Weights of a small GPT-style language model, trained from scratch on English Wikipedia: 14 layers.
MLP neurons of a small language model. Each row is named by its layer, matrix (up: input weights) and neuron, and shows model dimensions 112-239. Each number is 50 + 10 x the weight over its row's rms, rounded and kept within 0 to 99.
After each neuron's rows, "fires on" lists the tokens most often at its 100 highest values on Wikipedia text that the model never trained on. A number after a token or word is its count.

L6.up1459:62 52 53 53 52 59 50 36 40 35 42 48 41 52 33 58 58 47 44 46 46 42 46 76 44 63 46 42 69 34 55 58 75 58 54 59 51 44 57 42 40 34 41 44 46 51 63 44 46 44 50 47 50 44 40 73 44 35 38 66 42 49 58 72 18 36 41 40 51 57 53 47 37 56 43 53 60 58 45 57 25 50 57 48 51 45 48 64 48 50 53 68 68 36 48 60 29 48 54 48 36 48 57 45 51 27 41 32 55 51 38 46 68 54 54 31 73 46 58 32 51 37 45 51 35 53 45 49
fires on: " |" 76, " not" 6, "|" 6

L10.up1957:55 58 48 63 40 66 49 59 48 37 57 53 29 48 59 64 52 46 59 48 60 50 58 60 34 41 50 40 59 54 46 47 47 52 57 52 79 46 43 29 55 23 45 52 43 58 63 45 54 56 61 50 46 44 49 82 52 41 56 43 42 42 48 48 40 54 41 34 67 49 39 50 52 57 47 47 30 55 43 37 48 38 60 60 46 38 65 42 56 54 50 70 60 48 58 52 55 42 41 61 49 71 49 57 40 58 42 51 25 64 44 56 54 65 49 46 49 57 80 59 44 41 63 46 43 47 57 63
fires on: " |" 51, "|" 18

L6.up450:34 52 56 47 59 36 48 53 53 60 60 46 55 59 57 51 53 43 51 68 56 51 49 45 67 57 50 56 47 47 51 53 49 45 41 62 63 54 39 45 43 65 62 55 39 62 56 48 51 34 36 38 51 34 63 57 57 59 56 45 46 41 58 67 53 71 56 45 41 40 64 46 54 42 63 45 72 47 50 43 37 42 49 63 39 55 63 46 48 54 56 46 39 53 52 44 56 64 42 46 39 36 28 56 52 50 49 50 46 36 43 50 60 43 57 66 57 57 45 54 49 34 56 49 34 55 50 43
fires on: " N" 24, " first" 12, " to" 7, " by" 7, " on" 5

L6.up193:36 42 59 51 70 44 77 47 71 52 65 35 57 53 38 45 57 53 40 38 66 62 51 63 53 45 55 25 51 55 51 40 61 40 45 61 48 59 60 54 60 46 35 62 65 54 51 47 54 57 47 56 55 53 46 52 49 42 54 49 26 52 56 39 48 43 38 64 50 56 40 45 54 70 45 61 33 41 50 37 51 27 52 41 62 39 60 55 40 51 57 46 38 46 35 51 59 42 51 65 47 51 51 49 57 48 64 60 48 54 50 42 44 50 45 46 57 43 46 48 32 41 44 36 59 63 51 59
fires on: " to" 21, " un" 11, " for" 5, " from" 5, " champions" 4, "–2" 4

L6.up744:25 33 61 41 55 59 69 49 41 60 48 53 60 44 49 46 62 51 50 58 62 73 39 52 63 37 55 29 43 44 30 54 43 49 44 36 63 46 58 51 46 63 55 48 50 39 65 48 50 54 39 41 36 47 43 53 40 52 60 68 55 60 62 40 44 43 58 54 41 55 50 45 36 50 58 35 40 44 38 39 38 50 50 31 55 51 51 44 52 43 46 69 75 77 62 52 49 70 42 59 38 36 71 53 38 56 36 48 53 55 63 41 44 44 45 47 47 44 59 63 32 53 19 58 48 67 51 61
fires on: ";" 22, "-" 15, "\n" 11, " on" 7, " foot" 6

L10.up759:60 43 57 66 56 72 41 40 64 29 46 34 41 59 54 59 56 49 56 44 50 51 55 49 34 48 42 37 34 50 48 44 53 52 51 54 41 45 53 63 48 48 46 44 52 60 47 37 44 57 28 56 30 65 40 57 64 45 60 59 46 41 53 72 49 45 45 40 57 28 45 42 37 40 37 49 48 50 48 53 35 52 28 39 53 47 64 45 57 57 41 47 35 45 45 60 49 51 56 53 45 35 61 36 52 36 49 67 61 56 76 57 59 53 48 34 62 44 53 53 62 66 48 50 55 56 45 54
fires on: " had" 33, " has" 14, " have" 14, " not" 8, " \"" 4

L10.up1760:49 40 56 52 52 45 24 34 46 65 63 49 30 56 46 56 44 35 52 54 44 53 30 38 31 38 48 44 37 43 46 53 69 60 39 55 63 72 50 47 51 40 60 60 44 49 59 53 41 38 51 65 69 51 48 45 58 71 48 48 46 49 53 63 51 49 61 42 60 58 59 39 48 59 49 47 52 40 50 40 42 52 44 49 52 24 56 43 53 44 77 67 21 66 39 62 52 41 50 50 56 39 37 53 45 46 74 48 42 62 49 35 55 52 47 38 43 48 57 52 49 32 54 52 62 62 51 65
fires on: " " 44, " to" 12, " make" 4

L6.up599:39 65 64 45 49 33 49 49 57 49 51 39 57 42 56 49 41 58 51 34 60 58 38 45 39 50 56 55 53 48 42 44 59 33 50 48 39 56 47 56 43 64 61 65 35 58 42 45 68 50 44 52 55 50 56 40 40 55 53 57 33 63 64 55 57 58 52 64 48 50 51 46 51 44 47 71 37 26 68 58 43 46 40 53 44 52 60 30 59 61 66 47 64 49 58 56 52 49 47 68 42 33 49 51 43 33 36 66 55 32 38 57 39 54 52 48 40 59 46 56 47 59 40 47 44 56 45 56
fires on: " a" 15, ";" 15, "\n " 12, " Other" 6, " 2023;" 5

L10.up207:50 43 42 44 45 54 38 47 34 53 48 63 38 74 47 37 42 51 62 59 42 36 57 56 45 43 38 38 37 40 57 52 59 50 60 56 73 61 54 39 52 48 55 43 50 55 52 45 61 55 46 38 50 48 58 51 51 76 71 51 45 75 50 69 51 62 46 42 50 46 57 35 46 51 56 48 48 40 37 46 46 62 54 40 54 61 49 52 35 48 45 49 40 58 65 34 57 43 62 45 40 55 49 37 21 63 43 55 44 52 64 54 43 59 57 38 40 36 51 66 39 55 33 63 16 52 41 42
fires on: " the" 26, "n" 7, " to" 7, "in" 6, " has" 5, "id" 4

L6.up227:61 61 39 34 61 38 59 63 72 49 50 48 42 63 39 52 65 52 58 44 68 62 66 28 52 69 41 49 76 36 61 61 49 57 43 56 62 45 44 54 55 46 50 59 51 62 65 36 59 61 23 51 63 53 34 46 53 61 50 50 41 47 49 59 40 41 43 49 36 58 34 67 53 58 54 50 56 56 46 61 43 53 51 50 68 52 43 43 53 48 52 54 68 54 59 53 45 59 43 59 47 41 58 70 46 63 41 55 56 45 56 38 49 62 50 61 48 37 45 54 43 49 35 55 54 34 53 53
fires on: " (M" 15, " \"M" 12, "===M" 8, " (m" 6, "-M" 5, "-m" 4